{"n_kv_head": 4, "rope_fraction": 0.5, "bias": "all", "init_std_o": 0.0, "optimizer": "adamw"}
MLP neurons of a small language model. Each row is named by its layer, matrix (up: input weights; down: output weights) and neuron, and shows model dimensions 192-287. Each number is 500 + 50 x the weight over its row's rms, rounded and kept within 0 to 999. Numbers have three digits each.
After each neuron's rows, "fires in" lists the words (lower case) most often at its 100 highest values on Wikipedia text that the model never trained on. A number after a token or word is its count.

L8.up3388:569534367421568474436527512489440559453483513455569503531458510518450595507439533452505432520443504522492548590538476508510528480491478514540491534442507549455462474460542545431421373532469403502572494582509531447487606522385569494488431518386539471538477479463487516414545476504599414461
L8.down3388:505453540420618555546487480483500525483474528483407569516406447489532508492533507478489542424545463423492378522548425491420504510586418514448563564507543521502462432511630500487483538515583444567544409463445482458450469530574547548423493458505570539544508528520599520513545526486522507565
fires in: "the" 31, "to" 12, "and" 9, "as" 8, "its" 7

L8.up4018:512417451502508494432552573564463456453383499395578463492468482478488524474472410444549467568463591526438556481395496540570488503524468513567485510568438385421493393542634497463500582562413512570515500416483442540396577539427474531546502568465488520465500446484487522539549502512565508518
L8.down4018:501492517482492467424477515485580498502457547486547446521578478540505554467425450494505541630572422453468526505499478511510475428505483489543514497508562385427572456477449552481439375578404454562469486475465433481464520442507524547521513464523441496609474514524475542508532508417503457572
fires in: "be" 15, "was" 13, "to" 10, "is" 10, "being" 7, "were" 6

L8.up485:477507499436493494507525499534566490481428581526533483491518449480487478457455513461435474476429540466494609526516480549497542543516513563555506561514413518404560444492472452486494493576436442500519453513510497559482498438499521506577538519489527464465423608478435541489395529505472502601
L8.down485:553564457518486570455482599571417604544467383560484409479467453471551545458476489587412522552573503522447508544524550429526502553504420469559429630578568603478442584502535458472503470459502478445517480518529423477572519383491638519529563516489460518606489516489609497499449465540632510524
fires in: "to" 17, "the" 16, "of" 12, "in" 11, "with" 6, "as" 5

L8.up2947:397534459475516591404560504483465548534482459495634557500545549488480478564431488438482463559500570511478485532453545527438482521414468465548507521445481533494493477544489477482503504433453500500559502457504425480508493476495628602531442625452496478352407472505492468545421499506480515481
L8.down2947:444526521482483573423532464544575541497454437581549536511468559545467547604494498454493519642562488493447451548459522560502439482523485515534559482482541557419489450511445517576536520588506571435383493466523401517524484494534545531469519547490464517473434467539444507497455610517463466497
fires in: "to" 53, "be" 6, "been" 6

L8.up791:513516537453508496543447521486533492528469568427440512589551533491497509507497519427520457515433536469487565566490498521517474474511478535526523628476450511611589514493521529437486501606408557512489504395453478494447473493587526441567432445511580425367484538484519404441495484472525496471
L8.down791:514523529495601563584487479552448549496554453479531409498460410493472453505465538471531496559505468469548561486472561552492496548350563495558552453514502480463589420465515560521543421517419418509485514443518543512527543578411547494566509336498503547530460437516492561472498589432423456524
fires in: "in" 24, "of" 24, "along" 10, "on" 10, "the" 5

L8.up610:613432449504536535423550533521527446435431521491478544479483534463472475553469484430460499553456636432432582432518525540425432469467537498587475533471497571507584447523530607541531457523523584466449452468509481519606530471525446507448483553464482508477513503589488500509455616607479604478
L8.down610:435501535651518423454481410488483427440424539491463513580489538499472550424474464563606480623539585499510468368521527509503517501430518341543532476448515477548510513457563510570508448456580511458465484556501591543532496492573488533416478457382456427496413530561501494590402464538453598492
fires in: "under" 17, "is" 11, "up" 9, "re" 6, "was" 6, "after" 5

L8.up2475:508501536515522464495555486484523406532517498479495439464495538468490557447504481496499504506514491506562597468508452403398445545553506481559419536541487499627517499467487570439462486395489542426488500480440466422522589486452524470460523558476549574536472580439558550505537477504566495390
L8.down2475:472617496412396550473491519428478460492548499420468542451417470500504538453455424503448534513504583462432541484507526465491517557564526495572540533483426534431513417518512471511513402402460522503448514507545550499522334596492490505551565552417502521524508490486472504534391473452565500538
fires in: "of" 23, "the" 22, "for" 8, "in" 7, "du" 4, "at" 4

L8.up2300:447498521433514560553481496578541536426530458474591469438477523489454541471401522393441532487438474554549583525461445453517483553555515555526491537603493497448656495486549561517562533532492497465529440481544481442495491502574548454531560512541502590458420486464572564423488431586507504464
L8.down2300:517525457445518514513521535506461472516547444516576536480526523524539584453474485477543462555493447497482536502606534483583530497491495452484495536468551524481531424456434542504521547545453633482592544529497400424503544464513493525504477523465485414473523473540558505589562501482483453446
fires in: "to" 26, "in" 23, "the" 7, "not" 4, "into" 4

L8.up717:503424501508461461473528554546504417415465517510522468578517572570453421632505455475494587511557545475511524546516565548457407447463516464497493545494514556395524443498525545481524591483483541571428540463429548511494580543553486479475501487473584468471427571507487479480427587463565589539
L8.down717:453518538560408505480569529441469500405517476454570434628431468523519522501483430440404604617466455549488516364539511521610483534418547411472469450514485565458524504517523525451559488534438547475535452508494543529552426455495503538479484527507476487499534466446557510566446514497439499482
fires in: "is" 26, "was" 20, "be" 14, "re" 6, "s" 6

L8.up2754:518485420392512535568560576479498441462515516445595551474435500489499528447491507417449499484498463517497551461560466496497439474499548485445493504497445522431547493466497467556574496633388519609525478433393502457515478473487490503530484552541561464452461526448520496570496526545498546478
L8.down2754:514519557504482505534411438478522487491542463561508554440510495519579440451467523451501497370493539495506453525509490528489539546494487536588495561531499425440580506531524500462466491515509517482470451442516457516619496412515495538563566511463554448433471487443539378490492469570480473535
fires in: "to" 36, "in" 19, "at" 9, "on" 9, "for" 5

L8.up1615:542556472457525431450501557414500446508460493567515510555550481417471494445497500496462496473470541473484628463515466504476443493525487526564498516493476491458474450499603528428503502561494451456478566542492421565519536479557499513552559503513565425532502419487562507575542501547546535455
L8.down1615:462521502508491468516494599566541447486510525432499429446479507554484428579432500433503469498526401583500599525531426486491502510522499531469464616543383498523504411506484508450452437414496562524549483528464519523608395537472507457546574478459486563487542475473500530545511550462477543463
fires in: "of" 46, "and" 15, "in" 12, "the" 6, "at" 5

L8.up3582:495426567460388461537455514494500552535501516440585486464403556482528496508469503571519550512507605460544517430455544444520537458563474497533482655450525494412570484526523430505531428570466444541521476459560511532515496535567422547481447529523549471401418559472570561537463448447510508423
L8.down3582:454501430548568529519504483563498471530537484530491510493572488442579480513538513535485433387506448481543530574487469479479410541454524534530479481462430499466500441557421507536389442479547419477469501390568406460486460569553554497533447548480509499524523440383573624548537486582545460404
fires in: "in" 27, "of" 14, "the" 12, "known" 5, "more" 4

L8.up2444:466626543428626434566482470530484430508447537466498524491496561570470506498427500418569528485548546504511564538477517486542477539491567534457548522464448492495511422530557471373560496489557453421583493386438444563469451490489459503550478499491487530493499583481542523568451448604535485463
L8.down2444:601444483461536445563494518441462420469490538467418429468566485494545524586483555551572491353564483545536481489511415564535505456600477519471471467438527538480508406521488518436490498470524464589451580462521475526524500421549554571583501556447581423470573555433556552516410491352504488534
fires in: "the" 20, "of" 18, "a" 6, "s" 5, "by" 5, "on" 4

L8.up2764:507483383417482510496493450512503463485476451537537339470490487498497454519475548404405513589554550501416549493503494505452523435451463461480512581516504480541494420534566507481509523487369480556496471456533476467515505521524456506475454619518501491433559553585505520472497440493543490438
L8.down2764:509503493528422435438447502546474415506495426456485432464440479526438476456515517618484465518478420436475612458591472510501525551540526453429560471575512554486488513523502536463508435480453428496554528455507476537495419434548415516527547494523577536580467487504431563572497441435508406464
fires in: "and" 54, "the" 4

L8.up3684:498565466428426536407511516540593554482435396590575473571516550499466569434415464420422551554526572619499528405479533507592542493540436529486509552382473415499510422526455385479518482451575529528518469544558395484490496458464479445518509549502640493527502486582501393532473446572556494550
L8.down3684:550538424500428477519520552429529563481402528559452517470603534558484555467540487380499527561481520592514530372518514429487545456585538476501449451398502475513619546562489469536459639477477522551442498545536498434526508522504472541480524504507507468511425447530556452487447466427551524490
fires in: "to" 18, "the" 17, "of" 12, "and" 11, "since" 7, "until" 6

L8.up3614:475551461490501437491510486507585461517427457513512506507455491482525467465577573542501518514534400461441545535473487503441359508633460444492500551444528502515436453436451465510428542561482547557556477471594517577509499519505444501588501532391625467496393564437509430564473426500536514563
L8.down3614:507531554543680434477499607508543440400503427469567477584483517493457566437602469502483452409557439472422480535424533584503511530512499476557583534444505567445497457425421544539404546522486611454471405503487450479457460551438485534527521383499529571571529450475501490553525479483511565543
fires in: "the" 30, "his" 9, "of" 6, "its" 6, "s" 6

L8.up1025:580464568488552528461577516487512540594484485493439544527488476531592416510481493545453522571424471578456452487497530576579483531527537465435496544580432560582653441512505546365486437487522513439489460531498456438487521482526588530501467476429547509531493539444452548434493371542468502449
L8.down1025:559560508384418487546385485493486436545444525520454489521446448467491532502476459549547482618460464432434474512469479518477510420438486497471519483524487573554421427446435372477503563500470508565501533526496530502480507508520543496468543482511453463546563515589477442524488498587536482483
fires in: "which" 30, "that" 15, "who" 11, "species" 4, "also" 4

L8.up3399:491576441409477520465498579453494443549437467480549466563447462536447510470562470406471498482489519481493539552351602566540464509585468493582534476463402520495585482570563543495497481470462560483436467551479451524550505449455516492567474486492555475444433535516452542428498436556485523508
L8.down3399:485560473477527519609436430479533566529358464431591475464521504536466534474509523510503559496548496501550420464537428550445481628497467438497622504529560544488528544416524471529562518482410516491420397534454470484507494435500468628587509468484490481518386484572498557560483444538449549506
fires in: "to" 40, "they" 13, "had" 11, "was" 5, "be" 4

L8.up3794:518546496577521557453480536567542441474511551442514526454535547483511541483474475542465673499450545459453500459483527620462489518513486504527441567407475484567618464479596517460476433541572473517530500596492472513498538507421498452421503556488549427517519483482491494516551457507382572470
L8.down3794:529571522533436537438535425427556506475443563478502524431474510568549561533490508504628497638526547389502478428517435580521443475431452575522527458498585476535538529494565546445509470499579459445486448553401491569523511472463572584493514514451471453588580494455477558514507604468462548404
fires in: "it" 42, "she" 11, "he" 8, "who" 7, "that" 7

L8.up4077:546592372431534491449513531540459469503467555508490515469466619569506504469495472477478418519469591530411511532554516483436467446476494527463532498475526423535581531553563534467569466480526474518534545547585522544593491498475480537520494456537519505594450463401585454425553491536480491434
L8.down4077:436560538484568479448499477559528442418471443487527461387457522457460431441458497570495460272524439513536473519473483573528478537509514520472596509538519507484515456530480472435558437544468532377453422510473549462476454476452496557534507484510535543491484482501511484542487605487440504487
fires in: "the" 22, "both" 17, "those" 10, "and" 9, "these" 6

L8.up2309:447466428429549531425592543555450445524509504504584445606402557477536557432628404550435572613520515480547591486400367576389413461456571455536505564487544536453510432532495463563571517555523502549537447480551443427487540419544516450537478527575506451464459541439522403477493423448492586550
L8.down2309:463463546512468534478564541475420520512419581533556486559513543465508571598468492525450549545482446516504518528534523562515521467553468494495467506511418542431433448561420418577505588377503519460491547560414468536539500398532520438415463499557435452487569489507527506450498535480515492525
fires in: "as" 41, "the" 24, "became" 14

L8.up225:548533469444485468487515555543533505489449461474479536444566519522526520504496482483463573521509414476567588592534435422407408498481495496492494524405521486569453482492527546386459492566490536508498568375597414449458519421514495482523423504515478550462504581456499422541476429469509474429
L8.down225:468501491490511490536510499507514530620531519492598387471480440408544472495453503485541472516518512501584524479479547463497503572550530491577480492540406566508473483473453514517533543443481516511503573540409455516635470499508612473528510460390477365459543428527547577491472446473531567470
fires in: "of" 53

L8.up44:529500482417489411390492574530456599567398579589440516565422414452473592501396523485532489483479433512513517558512539485457433442488442401471501510435499557442454535491473550463497545563525467575422511544514510393604601504501467524478568476497575527359434598530491514405532477507503513422
L8.down44:532539580432544560505472460484552432537467496468508609441540559409475507489485503484455578223510494444548347522462506483439510494430518493505499487457509564473548480538505501482438523535454439433514515430478508464536477331427536470528456574465514469601468550517578488484478574504510455510
fires in: "the" 50, "in" 10, "of" 8, "to" 5, "are" 4, "is" 4

L8.up2075:477562466518551535406602541468551484460455451421589503600443552560469431477510476383406519494518471461434519569467474490498336458535519417528483573475406489485437444528524442496524531448497475499556475487545462561468494526462555444528505485493593461493466513460435471597474468535537560546
L8.down2075:458505503496563565425568546473489473471501419489528516590507482579507566489548441470526552384606547395411412533407571596516498525470493482579482472493481517421509515533471475585504545534538555452472392537491378530464450474486496533457472427478495495505456494530439405550537555453428544571
fires in: "to" 64, "by" 8, "in" 5, "of" 5

L8.up2340:484463352376478443466546480544490517523486524451488449481510519445491593529502506444472561549462485526473561546507521550493553489517567444474467565513491498417507547580593472431435620515438481511543520553488484363514512541463481500572518571529475438523507524528423484447562504488580515459
L8.down2340:491498496408520466493526460548445559607498481493558414522517471484541503525480604516456585446555508562537650491464413487464551543454433462550551475515457552425460427553470469496423462530518545574542504465443428528516472529539509467389501601602473556369514474451553521443462468455495511524
fires in: "as" 62, "to" 9, "became" 9, "become" 4

L8.up3029:526417376435487474507449530404552471542401558365479463505565502485537516489522551600477536551461440479471544510406542600485500509559409520478490577453467525511506515464590507538465625603539535483583502492594512351485504519486459541566520550471436415523525619476633480529490553494535515476
L8.down3029:413468419483494455501512426506432503416504523504483519561523568477473516491469548474498484642491519536436438582624520562535497432504506393522539407496655517524416454494516560542594534464451635483490526478464561595518571491533503449548496486460532455498535547412473512480548505590457505555
fires in: "and" 79, "album" 5, "april" 4

L8.up219:506468540449520486474571558603627457535496594419519499599475463472501571604451538501521446496495509532582523514405524532598479535496572556481505493566524547482493507471469512473533565523469526470499509386504481511459487489399575494480494518388528476457552557518541437459409549546481526532
L8.down219:471465447503444519532505402462533574561444491584509465436597531524490528529403505452535519478518563613523531452593502495465556527516505519508609529502549444507594527466450509438474429380479470566445544490476470458643413390535465522457478518492506423526451607501459529481499588400519539382
fires in: "be" 15, "being" 12, "as" 11, "getting" 5, "take" 5, "list" 5